{"n_layer": 22, "d_model": 160, "n_head": 5, "n_kv_head": 1, "head_dim": 32, "d_mlp": 448, "vocab_size": 8192, "activation": "swiglu", "norm": "rmsnorm", "norm_place": "pre", "norm_eps": 1e-06, "positions": "rope", "rope_base": 10000.0, "rope_fraction": 1.0, "qk_norm": true, "attn_scale": 0.177, "bias": "all", "tie_embeddings": false, "parallel_block": false, "init": "normal", "init_std_qkv": 0.0567, "init_std_o": 0.00855, "init_std_up": 0.0567, "init_std_down": 0.00511, "optimizer": "muon", "lr": 0.0113, "lr_mult_o": 3.0, "beta1": 0.9, "lr_head": 0.0272, "warmup_steps": 0, "schedule": "cos", "final_lr_fraction": 0.03, "batch_tokens": 16384, "seq_len": 512, "doc_mask": false, "train_tokens": 125500000, "steps": 7660, "dataset": "wikipedia_en"}
MLP neurons of a small language model. Each row is named by its layer, matrix (gate and up: input weights) and neuron, and shows model dimensions 32-159. Each number is 128 + 24 x the weight over its row's rms, rounded and kept within 0 to 255. Numbers have three digits each. A neuron's up and down rows have the sign that makes its largest values positive.
After each neuron's rows, "fires after" lists the tokens most often just before its 100 highest values on Wikipedia text that the model never trained on. A number after a token or word is its count.

L10.gate335:126137095135136166169125118128105129154170133149108122119116102132177125162129127131103141174107078166121120142166133053117117108137149103165132124125133152108122170105126127112139108100138090109137140113135137131140083116117105148147127146122111144159113137151100129144135133145119124107170070099146184092122113123121132150146124160098093132078095157112089109102095131119113115120131
L10.up335:113203165111133106133094127093130130103180129122136096129130115165126121143164102150112156112113151084124125118158126131110149107167100110130138086119094087115114095131163138165144095077125146097117120096105103108137126158140144153111118167136147098107126105163152147124130133090098119128141158134144106130159146121113140136115158142131122078115126105141169128135141181105148136122109
fires after: "2" 21, "0" 18, "9" 17, "1" 13, "6" 8, "5" 7

L5.gate416:155136180099119145097070092127130164108129124142125180103121109145158110106120087138107120140139125129130139111109129129140132103154137106157083113096173134119119152130127100122079132104160115141130132136166119143180158133108104134122131130116164140143129119151133141151119122119123128151119133132145119143172066158126108114129132164176105140085132130155087117140083158143113160093145
L5.up416:138144136142142112136099099091124113134165085136170139109104131137110133143147199153148157132126150077114137108109125121166088108122123154142118131144148098111130139115122124143066116144106136142136136108131129117112086101147152093109127155133150092103099119134102129103156126155174140144107111177151133155135110134116136160135126116116149157106126097146133145124077125119156146141166
fires after: "0" 25, "," 22, "1" 9, "3" 9, "-" 6

L9.gate227:176103136147109125159151146148097146110131100113156130116131153119128138101146175124139153147148175131110152115111145155102110134122149110116104153099188127126174121144093074131074108121125132114151130145147127146159139111123112127113154113131143106096117102158147106161126070135142113149102087131103144150080120145163130089144120143133162106113151139120179147106104173119132137138114
L9.up227:120088113110131156180131165125077190133115131084152110128142111124111102108150117130117171116120152130080133141155085106137132104166122134169152159138122124150130130114149065192104112154152118136122138120167126130126127086161115152146121137107125143120144100158108083109156110107123096159135117138136165076105134131148125160150102144129103091109148134119131185106121155078111131115093
fires after: "0" 25, "," 21, "2" 13, "3" 8, "1" 6, "4" 5

L3.gate90:129122134155152134162130119125110165090120105143114127163120134132148129152116118139132139128083117153142162146151134178130151153127160130133099167138130130094101168113122126087186133126066158123128117136098121134122123148133170126144147119134107142120100160159121131126150123150156127170128127117078099167148129138140114158086158175093141104107127128088124091144099099113134142120143
L3.up90:152099141144115121139128125145115160119109142165077077146103149133157125170116121136140106138091131115148150157145109156118149156129133109145132170169163121151078152097128101117148111137135175133134142110096099138145120131133169136141139112159084135085125196154108117100122132149167108159154106122115090161135141141142117124102150175120141078112141124115126091174122123134137134121116
fires after: "9" 31, "." 22, "6" 20, "2" 8, "8" 7, "7" 5

L2.gate241:150118124160156124120151146085122129123138102145105130119114126100114142101150108137132111116104131106122093124115155126093097142151114109115129152125115147106143132111116125068144118128142111115108134164189152146193126122131102091100145123166150137135147124125100112113162108133119098140156128166152155153100168131133077084132154119138130116165181094156082137100140087171162143163135
L2.up241:139135142155131156084140121156088132121161139105183170109088078138098128166149148102143122122076142139144115101123135122080126137109164138158122149092148124086101149141158110107115166129182123101132128091154131133174113121140096133126188156144179125108123138103151104144127116129148119113147146133132152153111099151090093119120173100122123139179142148147151169099145114097135114123115
fires after: "." 44, " |" 13, "-" 12, ":" 4

L11.gate74:113108151120168147100136105156151117111107127107122079102157124101160120125127102128149125125101119124115146167165121131079090128099106108107126182157113091071112114146109096125119128125126150138116121137152134181173112132136169108124173099110151136139103147109114130083151122143184156144155102139086127142112113130128122148160139147108135162073193137132097155125113176098124137133099
L11.up74:124148154115101146121144114133108102096110147096129143196151127154104088112122133118102174110139180119083110139138122136119151122101128150112130130139172147102090108098125138146155109134133161146134121117127134152125145151151152132105122161075103124113125173119163114133091110104151164165151131101133095121125120161179172152136189115112114104103165131136113136126115127117127154093108
fires after: "0" 20, "2" 13, "9" 11, "4" 11

L10.gate419:128120160125118115181104112127158177142092132137081114142108144101147102170125138171121114121105132148135108105138122125137147124115103178137072128161126107099129142131112128117145124119124144140136117116154106111133077106157199115123175079170126154099156133151144144117165111168156127115098095159105115139167135139141167129109109158085135115086125167152143119146108069123130117146120
L10.up419:103080155123156156140134127124122138144118136137079123152109169091109124099126142144112133136087124179120134111138125108113150120126074165121098145168162081101150163177105103115120093157107122135159107091151149122165102089138154117140157104115110186129129155127123097150151126109144144111109093149117088135152097139129120097096110143147134151096117136124120130139089126110133125123097
fires after: "9" 26, "0" 24, "1" 15, "5" 8, " " 7, "3" 4

L2.gate131:161104071158129068153179124132138118115148160131138155123135128123121171083155135144115111151141159137149137118144161137127137149158134092121130127195118128128107123131128124100096140120170159103147113086144153119123162107129089116101134131150106113159155158098100128078133102148099069104133093152142163139134135140139097088139148120130134112073147099113075123131076113114148107147123
L2.up131:182129100146141085150193139103137115116142157123141139117117115135104140092146143134108111144141169150147123094146176108113124187169138119143149135148148142110105120115148129097114150137156143116136142117182134125127120100164087095101094127133129099137156164140092140123129116155116060142124134145150162167139111162146098102135130116118129133071129102107079127133087120104135083167103
fires after: "." 27, "-" 15, " |" 14, ":" 8, "|" 4

L6.gate316:146141133140131161182070075119131132101092138092102155084117145110125124114135152124144074139150096160096126137146153163077124122112136149137137083092089119121101127120125134132097131151115092188110129126134116201111119118116104109122113137171110069139132109134165136120110130116122147129123146131166128116140087138126147126147150087120134096108124088145148128186130100163119145080152
L6.up316:153111148121130142159104122130100124128121095096115151054152173143124123122133155132133133110110130128112134124156106178081140119130152131111112129128120124098083160114161118145144134177125094201120117126127083171145135124137128106108116105154120077167123121153178133135134143117085118154124140159131113134149098114139132146168097128115141113135136134131161044141128115142145094125146
fires after: " the" 14, "\n" 13, "})\n" 12, "4" 6, " The" 6, ")\n" 6

L9.gate357:084149094129171159113076115129129156110104181146187119103134093119102087124144115142114113078135113130146138170140088143172124118126100113125194124149063151118155116115116171140135128109113099120122127134115141130131125094120123101140154142130122184127131088119120173130154112122117094125155149158123178137114100098100126116115128135151156194121159116120105132127102098143130137120132
L9.up357:114128126147145147103170114151143137117115153111160158163097139148125119109115116137107145086158112125120118148132130139145049119132176122151161153117105153114143156103122097179137166114126120120140112139151152114090089159092106120084135134114114164117109118154123130142144139098120149124103118160142183102154090093133106092114099113115122124159100131155099141124135153150151110121104
fires after: "9" 36, "1" 17, "0" 15

L2.gate7:109154168149143067120145081068150166138127128149102134129142110130156102148154144168117112092121096155134133128130156149121158107117133147132101112139133101148139118137139168168135086098115146151172096123110140148144106115133142121121155093129118139074152147146130117144115162088117111106114158154151122104184158088124175115138137155141157111094160127152126131142106123142155130120154
L2.up7:156126133115138130162118133125125103114136110116133109132120105133103132130125126139136103127114133139161128119134117108151154155107106105117137156145146135098137117101117129083149100161158167089137172124134155150131151161147147167133128107124099125124140145115116135116137130125145158137157113104150121163115126184157062130099156129102105133158108082153132103134157112118107127152069
fires after: "5" 27, "6" 16, "3" 14, "7" 14, "0" 11, "4" 8

L11.gate49:104161176162129087099134141152092100126128143153104110137119153132137122120122127151101102129122112110113125161127096132126128107108157146131109102155155140122128158159093164086141135125108114112141133078146096133141153110105136106122136116173147168153140104115124119109147098132126127120116136133140137123165149102085110117122113133138130093169126082173138068140105096166146052111096
L11.up49:153134125127134163132112117133144107100109159089141104122131159132130129136132134130099155174196107121151119116179116100112134115100114128137129130121113155097172122144108121098093122138139112164138159150133099101108107132135134182167129140166160151103118171109165153116088167111115108174095144123131122132178090126127140138138140193132137129129126129095161122125161134177151160089120
fires after: " the" 66, " The" 12, "The" 7

L6.gate281:103119136172148091131095144073150139067120104157174110150075132128133083145118097132120128144075124158119174111146127130131105109114111138157114163110090081127141112142119116132123142081138132122103152157119194125152121138113111151112138157100099143148136125096116159088102133154103105116101125113126111115118146144151125108100103149147158122177130129135114136175105151167110141140121
L6.up281:114111103132155110134141100089144126104111141134157086147132125133138132119143120149110123121139185119167122096148125168097112147146136116112145137138099179121092092169149111122135138126138119141164171127160151097105123109123103092079040092128083138134188112153083146129145105138098112121131132121099137103105123114153170124092140109099134114138131084096094161142116125146119114115104
fires after: "|" 35, " •" 8, "-" 6, " |" 5, " Academy" 4

L5.gate396:145121135131136130139151127107180106072155084172169141118121107105127159152143138108140136111138120130111121114136088149112140130085117154094139085141119141107135140165146142104172130163118101145091125113160129109116130131096118071109144126129157170131144144123136132113143140146124134148088097126109144151096155121104123108093150144153127153132130104103128140172065115118098127145101
L5.up396:122103162149103094133126125146083112113096111135124113147152129095098103122143160179158134142105104154129132145149164136145115136097142153145141151133178122078167092116089135085148128155105126090107100094121114116158122087187183110153162119135132131134148149144122119119148158146129130136153123201175122114138083116168134150112106138129163116137092122166145116165100117106123095112125
fires after: "9" 75, "0" 16, " " 4

L4.gate242:129157124078081130147141158125157149158150146111132057143122116106103085177081108117119121107097104115109155158147111134162191147094110125153111132087110163117157113154125137126142054121100137171137148118106111107154131095128128118122165122183120102105155119090103129118131129158112112073130172120136111115101104129105123139128146118156132135084132102139161095155118171131152115104115
L4.up242:093083128168110129094147108195094141131129143143099106154138175125138136145137131126164096062087133139122133129153139140103151132146134122150130159106107075139140145164139192121118072130151166193113119105121110157100138144105153139135138162126158156133092122131102133128124147116170092143141124078156147155111117156183131144113121121112139123139102146097102132119135144127128129109118
fires after: "6" 32, "7" 8, "8" 8, "'s" 6, " U" 6, " the" 5

L3.gate169:118099147163142130161136121133147118117153106109128134147135124116134196150121140126139095133109082162068135128131107176116110147128124136127148142112201143129078130190095130130170159135109127101138150104144119139150124141119138127135120117115097128113179180131147107148145176134151133139138164118127138132069120116145123169110144124103108106097156138157137108138132122172142114108081
L3.up169:153175141129163150134135117110138133106113143132152116106095130154138110150110137154106118112162127187163133120125124152150134132105100143128147139148156098123117122147127065136143069125089119128146129120129150148114077146135179146125163115099123132067150121122159127124164139148154137100142123105119096159112117117130188140057138159096116131157085111104148126146094127107118116135098
fires after: "9" 71, "8" 13, "5" 12

L11.gate2:106144130115110127088123103097107181127123156155120085113139162153136142108107094115155109125130172143091102111101124158159110101097128098123102145119143164137109160125112121174150117113123110072109165153161091140161119162143157122137150128103104132092137183088136088162140112087133148095146143099117096154093106169159146105129152139156139125147136160113144136148133105103146136130172
L11.up2:141142144114107100165151146085139145142132115118124135132112124131176096148123154111126116123156120112079166138134110136093088157143162109111122170118098127130091138089123146138114120180147133161121125140111128089087125156143132140127128172133111129149105098147094134113113094102137088157117112150100179148148153147098123159118080092113142155142117061146126110091177136122091160153137
fires after: "." 31, "-" 21, "," 9

L6.gate240:124155163142163144119119138121127142173098150134136120114131134105156109150174131156103114096099111088118132122133155150107133160120064125137130144150108138151111101130125170148144123161134108131141103073097127139082155099132174173145111151150125149081136153095140142142118089141142135142140132117121106116108132081143109115118117181119123133114127098156158117138131132158141151098163
L6.up240:084171135129160154127166128129106170135105125106167123131114102140124113097112130130119130068127134117148146102171122154153095174168130129128157091129101150170125136118132125151161129147169074129126075107101169113107133126107137134064078143142126132108153072128132096143129093118122134175162133116128164110100103149140124099119117133131134149157146121114125147111166173114098164095129
fires after: "0" 21, "9" 21, " B" 10, "H" 5, " H" 5

L9.gate396:145136125118154131105080100120139127094157092141148150121126121160153133159150132097103144129106159164128134126141145133129132136114119157128115125109108167125138100141171125118158116153123122178140106150139125194139096111139128092158101145100089140141126116103102113126145179088041162152143128142145084105132120111098150103138112129151169132120114138126167131160118135153120102131077
L9.up396:118144119133114098104132135169127159139116145120095135133117178112144095114137094127094130177115150141143144135176126136131100122091166158140163153091090126161136118152153159119099139106118090137155140111103149165121121158092077080113084159111117150181098142122064135119157101135155139126145091128156116163105104129112124110090141112173116140117118122129074101096120144140118134144123
fires after: "|" 44, " |" 13, "ley" 12, "0" 4

L3.gate98:075134141091123089145113148099141144161135159188108101132129144127118118158080132127119160151121123139112144152125132135145130151078135153127087151114143136131105121135138115106149126105158163122147148136172104130175104167124123093165130088150109126101115123151146112146146121091118179091144090120116142134132106159133125155119142129174191094115143121180114155134158160110122138109124
L3.up98:160152132111126148144128107088123134163170152099141126101144128110152108110105108137100123080138140147076111135104087113153093158115133114104091141104135089125111120131115132109124135096117117137163141171083091117093106171147104131156081160153150119148134137114059116125106134162126070105116166140144104148141123116139107154102147104103133138119127107074147120109133133112171114123123
fires after: "." 72

L3.gate17:111148142122156135153126101132129132130132165107135150171110107121121115136151128182158163089099174156142106119142098129129095097113082108148100143170159078108150135144100135158163161187147128127130102083168111139128111108165142125191126138139131113124122074089122145100134121103147118096107131144126111134172178120101129133105139170100154116129099135144146137136158109098156139111144
L3.up17:125134088119149160160125122130111138103121139134121152088118119108176100106118120073118162074129132147162126137133108179116133119112114165131140124124153091129113110124146096139115141136119106127112125140152124133134093097157150126148144124127096117136127120141128097094109142114051155131111175156119125096175124127109131130105119150140117183097114150145136151125140096127132149143157
fires after: "4" 21, "3" 19, "2" 14, "1" 11, "5" 10

L18.gate21:136130092149103094156142122184099176144129110110149110100098108111151142146139125088120097143103150112128112103164131114134076095137125147132136087132124167124182155149110126119129140153136124091117148186114111114151105136150082147169181143126086118158122133130170130104106115116103138151172106123114128124147135152137100167153156142154073137130124099128132160097118133114139130143131
L18.up21:080090101143126119154112154133126132134144063110141101100100149080137116134132167138117088136126131121116116139153136104125093119108142113137131113104132148169168168121132131147174100159101112105129122159124100092152132105109059149135166142136136069161089098096175137120157110125112151107111145148147100127125166107175133171142142095146123134120134118110145118070153148122126080140109
fires after: "," 34, " |" 24

L14.gate95:099165148139133132123060141099114211100138120151160157083143151152187107140094149156106176107093067149114136127130107122125113124163151121131114126092126113088107128129099132094119119114099094134139099149110134144118124172120147138145144133117124136149117098175116118122130138112174151169156153152123129130193148163124136151165140170149100125124116133124107140134141145140140098123121
L14.up95:116144100133127110123155152103144170137129142126141162129157088151132115107094153137102167156119124169176142166099121122100143139165150111158149128116124120132154166146100114146104133124154074143184122142145143086126076161143153113115121137122145130156108113120143103112100150128096122139121096131099182145117139124095133117107097107135131164130107144130099145126133114110122131114120
fires after: "1" 26, "2" 21, "0" 9, "9" 8

L3.gate164:133117113138146124115099134120137142154105103128142131185128093125137095145162112138110099137134091167143133115123126108118129163177130090098126140145123145104161111063112136103114152111109113146126134143106147123119095108127098114113096139148136126125173066104121154115092131140130103099113094178122117110169099185146088116138107142127136142124121110093096104158113122130145134136164
L3.up164:150154102116103111105094138114128114145107128104137164134126113131159124115136122124118121162146115146107130137134134150106100161162156084146102137139145149100135122085132143124148167107104087117137091128134123118103100120130081091125086121162123135119162090103120155069070134130142086106124093173127090115151088169125106073123137149124117137122145117086090071190106129130145140155148
fires after: "." 57, "-" 7, ")." 7

L10.gate196:131104117124105139136078104131119167097150135139124137093142094145157122106108102146142130144148101123119158117146142151111136107106127133132108094086158070086156115090111116129129137116143093138136153111103130131176133122133134159142137155166139152110122134149119088115114131146136095151139159154188121112143127146170129120159139149137133104124156132126163122191132043130166155116188
L10.up196:100155116171141160167132158134117165135110141128116110111107155107140112138127125143128141189142129107105113124118108170139116131124122147102188129167078144117139148165149136144095103145128145195082141154118133127176111077150113156127106151137177146136131094130130097119098152087151147155125152145106097118169097146118123184138094117127068121137162110114149144143128115141140148104200
fires after: "." 22, " the" 15, " The" 10, ")." 5

L7.gate333:101157170126159142162147116160122161114137183132098140163097146143144129125138138121143133101117124149133160173131127137113147122136162153136109139121091136116126133143085174126170082110139161113106137124136168182148127104121155123136147128097103154123129182090083172141121145171108154108174127165085107109139132140132087124116135151161137108104170108104134143140112143156119111080077
L7.up333:116130118095109103153108156205121186168160159137066079143110109151155133135130152124139082173132122133137141162124091144139138136120121188117106150127105163161140109140173142139134111131148122113152136132166158141121105136168134114200143136153137135106103129112083114155141126142134077120167105128135130114149146126162102160093176171146148133143155098126138131097096117144107138132132
fires after: "7" 21, "3" 12, "6" 11, "5" 7, "F" 5, "4" 5

L5.gate29:108087163140127159129117125133137119139127097110165120121083156102088147089112132141131135131111143109102129203086112152102126139096144108163120133126108139121138107116126141155120076123134158103106133078146126119132149148117136109156129166101129131134144155110124154099131106141101101149179099094134125153107123164158087154108163130139085142154100189106139103107119146137143108117089
L5.up29:158137161155081150105095127145085138132113094126093104117111117131137135094094134139093143145116148136088161145149131080135154088101113113132104153100118083116069183152146157129156122101142128126093100148121128148109148070135155102153135114136148115127144128104127119087151123095153100135118144168166111107153099113137103114170145103160163128114142120095156106105130172104154142122126
fires after: "5" 25, "2" 17, "3" 11, "0" 10, "4" 8, "," 6

L7.gate346:120122112130134138154103119132099112102117116153119142117164120169159123114139082125113146121105119126130164133144098115116126119142142137088144140109156113073168070160159112110150138128148113193095108205116156144109132121105139148112128141131151092106070136144094109160152148086122119100134110138168149116203119123093155139140140144145132126092090095110123120119186109119126117134102
L7.up346:160117126109144186115134118173112135128103130171133137102146168153135119120129072091093148120140122158128159112160130099128125118152139185112149093102149141080166122117181085129132154123143102152088134198143121098097108174100117127102116148111129112119117130147115094130120154121148112109109105138152159148147136124124137126145117130113134071136107104075158128128179088113127157159117
fires after: "2" 44, "1" 24, "0" 12, "9" 6, " the" 4

L6.gate306:151067154134119120153105134131131127111151131143108102080106120146117157128184144102117136141152138139137185116143124147109119143109138122113112142110134132105135144123125118162168092081117145134109134081068137103155105123135173180120117124117140106110112106105134119108129148144094098081152156122114097113142178138093164117153124129147169111116094156153117094105143150144150125190140
L6.up306:119136123109091139092104129112115157182097086150112109158107126079172187149129120153116145144175103181127115112160138127119158174174094171129174146123137155095138128144115092149155154144126139143151134139123133132120134114154125134119147143189115154121165127099145131114114123123091117126087134156085161118148109162128144118093144108126135151142156120119136139164127114128166088166132
fires after: ".\n\n" 36, " |\n\n" 11, "==\n" 10, "\n\n" 6, "==\n\n" 5

L6.gate120:158097159125171103156156075105100117114115109082114099145133121095146128158145108151124141091122097105146147135109141104145164158117131112111133144142152090109148114149093158142140121122125180112152115110127128171187131142161140086112126083135104119150123158097109152091146127149150126156156177125100128152085110178127134140114116120180099115081156136140117131129110132121081102114146
L6.up120:149128144117135112127150112133091101122100118112132115154100141159196103185119118118119124111123126091086120099098119098155136100131150123141148172138133113133142118106169138109119111147151144103125139138132065120210154114158123114119175112150105168134130152114120141106143140143137121158178134101137139157086115155190135140101124118136114128091122144105103131113141085099144127158139
fires after: "0" 15, "8" 13, "et" 9, "9" 7, "7" 7

L2.gate54:145133121124179118133119152174127144113119152134074179154115162121200118157144090142112113146148115173127119103151148152111153147132089150171142167153137135147143089149131135074155151105121154136152107079140129147105112132121116153134116125100137140105106138141135127153139132098115138159122123164121135152184131132115105129092097191111120129131118083164150082164146083150108133159165
L2.up54:135144133128141094137139095151140128162113153164115130157125122124098109170099185124156087098121147146174142151157133147163171119081138139165136123143129140154123130109114122126132130126181161114144116150143164139104136130115131162142110102130099145102137128163093142156140126111093136152134133152131147136109100138144097138074109156181161144153157147147173109130123091118120138141121
fires after: "7" 29, "0" 26, "8" 13, "6" 9, " H" 8

L14.gate188:061112155124139088096104115120108123144103120138146122128163111115137125160113165123095140139108139168097117170146166117149083138136116143129126132099141115113166138119107147115108158181124122150152096146173137119120154129132142200116111091133110083135103115093166120130161121152112119125164119077104157141109129125051141132147101146143105124106139107103126148153105135160108114091117
L14.up188:074106102100130149140105133100127108149119133154101058102110104129123111111099122148133123147092095133102115160123096122079161124152136140122142089128146114116127147122141138185107126090153158114107129143124153136123076156181124142136151137127150122179113122102119092112113170137149135154156133109104145137136129154126126121152096151135130135126088101092099106156155169130090148164117
fires after: "2" 23, "1" 14, "9" 12, " at" 8, "4" 7, "3" 4

L7.gate177:100138120144164111138111099105112136121117122106134117121140094137112134122098069135144144148084106120161168110158156094108114160167142114103116092130114144153166104161133152131163155114148116151140135195129143107132102142115120132120093160122148110126112153169121144120176172114119140163120125168081120120130084099125165113092159142132128139154139128116171099075096153130114125151126
L7.up177:094132119135140147125137103133112142123124146133129142081124137147127169134071089134125150191128099116144134119112146126088153113145176118137115092148112116148150117100114122165133135137128065112163127172142136118112079123153130153111094135130141117116093127161126085125175175086164152164162097144115108163087094112135183119103141124154091166152134134126127108086121136131131134154158
fires after: "0" 34, "2" 17, "9" 13, "1" 13, "5" 7

L14.gate69:147153184143108100137150146090099082099113140140118117115174129120111117139107132139099118171147107115107158154101137147147102144114162138097097109140179104111119121098123130136142158111141146075128164133148091173137121093129133159133128129150123094170163119092102158151077124141163107132185130069122123132125161142111137109129159108116143137109133129124162158119137132147132102055122
L14.up69:165134148139144102164092114103092116111123118150132144145153174132095135137136121083116153140128141131096129143187155175135131157107169141132096119144148098125115097119150123093117086159124147118117128146099132152089117111150151143131086174145080096176168126101131148123159122129165132103162154129070123134106098123131096108137122124088159135115148138123121126122084152091140140131070
fires after: " V" 46, " F" 8, "v" 4, " B" 4

L11.gate314:156132159132121131158134103154120142105131129126119136130135176147153116111103142105142155120110112141105187141144160103147137198104160117078133092092150124087152135103074102121092137124118106174122116106153162098107102168119140107109169133161086123126173148114135144100081129111142133127150161135097117159145138149156084116134152136126124089119133144155163118131136133162133097154093
L11.up314:134087147083163117146096152119119087149103160101127179129157159125142150143093112184137105111127080133135125128134102158118119168133165144143130143173081155116144163130116112093147154161157080138138152093133171123118140145140118146113096081127131108110151145118112139091139115143082126122114165157113111126085113140125137109111124110143115129131099131125163150114154129117105121141133
fires after: "1" 30, "9" 16, "7" 14, "8" 8, "4" 8

L11.gate88:123130078138138140129094128110143111130111120126113177122143144117081158137081126138140097115117110109158131188126119128136160149136150144113143085164107168115124115108136122101102132118127068132124149126155127108077120089144157183120124154153142153109139118119166151119112135088142152137125153165201108110138135138108127128089118139117133141133141096116117090165099119166161102095117
L11.up88:121147172138131137134101143141159141094126181158123118128164157153121134128130131115123144127140147135078091145141090132101110088137109158105170091119160170127082149108110148113183171115150154101110142134150131135143155133093143175125154162153105143080150150122151158098121160144155140084132097146128149132154137079119150135109111163146168101124098125117117087124125147088133159105138
fires after: " the" 59, "9" 11, " The" 7, "1" 4

L14.gate308:115112155132080110154137149143120102101089155159128115152112145136126125140117062144111132126081104098149114157157144143140112120119157159160118129163111141169166151095143101109169129124139134148096146130128152110109139169168093129160165115101115146096152109140121133155137091095144169155106147176118142153097127147146099139149182156126070102146137129136147163122108196174131115122127
L14.up308:147134127106084129150120149155115116099154151148120128120122096155138121139146142140135142132122142136124086121137126073098120127104165182125090088094139135109143152126148127172139137145169124138097158118157122098100099168164106132115144112128128136133099160153150103110154152101160129111153156113134138113164122127169107103140138135139107098157150108133149130110156177119137082140153
fires after: "," 47, "." 8, " and" 6, " However" 5

L11.gate339:177196120140112090122166136053094103151166122112103157111128175120133133083089147102124137129146129110127121085155114140083118108155099147170115157120157166098134129144160123137140144131138118129140144121159122130132128108149130141134119152145129081106137130140131092112177159130143112127078127126149168120158127127148111099153128159139104101134112127154123102107153114105156087104119
L11.up339:133137135099149123117124150150128090149137140067124160121140122120093125126105148151117106097121139095121159113138083190143112106112094167151144129116129140063115116105135078184123108094090128093104152129145116097142105141131132165170147159131117116147170101098116143143137135130151115078121150127143188111133139130158145099109081168129137140120134150122103083115153126114128121158137
fires after: "4" 21, "3" 21, "5" 13, "2" 11, "1" 10, "7" 6

L7.gate420:126105156123168114097149154102125166100097096151100105105143145131101130154152142126111078090160118178141128179137124114110115165153150148127136145144156089115103154100094126096134104116101165148137098124103092171164143150160156142147144082110122163186111144165093178125158128153148118126133111104121136120103152174146113107143115125153092143111116134104109156092102154165092150140127
L7.up420:132111129128188156141165115090128141160131131130087111110125141109111130064144130102121139117121093111123116185112117119129155131091149173147074114084123095096142158109115135103100113139117117089155103108146141109146132125167116127149151146157098157100148141131136141133082156141155082135129138123162155117159138113193127145128127147139101119145118134092141150068088072125130132126162
fires after: "1" 26, "2" 14, "0" 12, "9" 11, "3" 9, "/" 4

L11.gate186:111111129122133117101117128126116138104103127128124123119159108121095142101117123155138150149143095145158178109156108114111126109104152136111155133104135140124120115126090107163141172138143187121146194108126130159121115112138124140123146171163135141151127103109140101140166127155129144172162129090104117096122075132083154114164090177117126141142118096114129107137071096146178123154112
L11.up186:161108101130137120105088106134114146088114158153061124127148174127133137088137132131153157129135135120116186106131143108132155099084104089083163143131094156122104125161135142099071144136120131119151150151110127119155160129127119178130160158120128171140132110143146122161072108131164126162131114144122135134126125112118112114167140118156122139149119123148146114094114152107189104108118
fires after: " the" 46, " The" 14, "The" 13, " this" 4, " a" 4

L14.gate220:145131155144121100156162105155109131101149165163117136114087160141153149157130118082129189135163130102147147095121154136139118141095143150123137131132160133103156151141131154148155154117153143063125119093157136092144102126146129140109126143127149143115047118134133097132183114101098103096146104144125152075156159123114141101122101163118155130133099133099114121101171133121154089142157
L14.up220:140140141118129143121120136128106109097148147186138141146086173155149125141132127110134147116192160110125139098135156118124125118116107125116165126088126133113159123142128118131127157125146151067122107156116143091143079129152110107142133170100138131117102109129131133164168140087075103127121137173127170104162154119148120103120122152109186124149129163150133100108177158117145114149159
fires after: ".\n\n" 36, "==\n" 9, "1" 8, "2" 5, "\n\n" 5, "3" 4

L6.gate184:140141144143119110134093110090157062153159107142133135150105129056127153138131128145121126110113100116149133143116110104121143137161133178132126190163158093152152140143126122123137124153084146084120093100110154188160119129104108099133138128179151148153131129156128143116155134162136148172128103182152119091123122100182154141091115130106134132119160168129136147170115092173139135122136
L6.up184:145135150112123108138125099139145103100158107142123131086096152096128100130113130138094123135120108107121115123121128098154163121083126142116117152156219091108138122139149084106159082105097157112117093132146127156135102130134149097105161101137126131093126146126154136133143148126147188092159113146168106120136114130177156117086123085140122122110131132143174119125076101110153115120107
fires after: "9" 31, "." 13, "5" 8, "0" 7, "6" 6, "3" 6

L11.gate210:116133150182132121174094139157117187109151115100089099130127128116130093184091127145158135115126107123122132124117109152139093151137099104152141088118097144115122120133133143153118136085077129123127153163129130122148174078124125122146129150149106129106128139120166090137143136117128134111129115148156125146124099097134123108134130154155111102148109147140135110160108146175072168147216
L11.up210:129114146152140121145101118135126185119103119147099100132161115128156110144082129161123152103145130134119100090117079144120108131099115073122123089117145140073129138125133125151123112089080079152127152158115114142144142115153138161127161149142123137116138151134144099144101168115146112132128154138173111133132109096148106126132138151120122113146137110136176157159112149181069153112178
fires after: " the" 16, " to" 12, " can" 9, " The" 7, " s" 6

L10.gate116:112151143112102138087100138126119112140106093133141130080094144138131147143122129128161133127136063123130152158120088109098120119153117142086177126080126123086134146087090115113096100127121134143112146109137136098166103104107130153125129127173183096107111124128155147126117150138111112128149131133137117135172111109122123101142107161148141123144110101176111162145151127132164091127113
L10.up116:116139155151085186094102149151136130129122105136115149121113174168097168106159117131127128109155126077136121126136119111083146148085138102125138146135124141107110123147098149129069173180108139152155195121145145149110158078097126175182140157134128156162128122130154153135109133089148122132132143132141122144153126115145118114096158143096139104143136138140139160118135094119163094123110
fires after: " the" 46, " The" 10

L15.gate158:177155136122112122151097134157100172111124144129136112108112112109123152098095083082151113133101173124071151132129123086079123148139162113167130113140103138122152183117126128138163140129150122090086152119123094102140162126154098121112158143116148105127101119134130133121163127091124131139150130185066161127071132109152080132144115130174109112133097115105142085131118165144116146135111
L15.up158:094108143123053142175144105163131126112115090141144077113115114120129137132182110147141145126087102095135158136167134095105124134142169155115154118129095114144107137120111093130154121164164146086120106110118116109103137120115150127140124127133142130081157082115135112111117123088100135126145140151126127093098118085103124100145105137133087099147177162111097116108111169107091159117128
fires after: "," 42, " However" 16, " dis" 5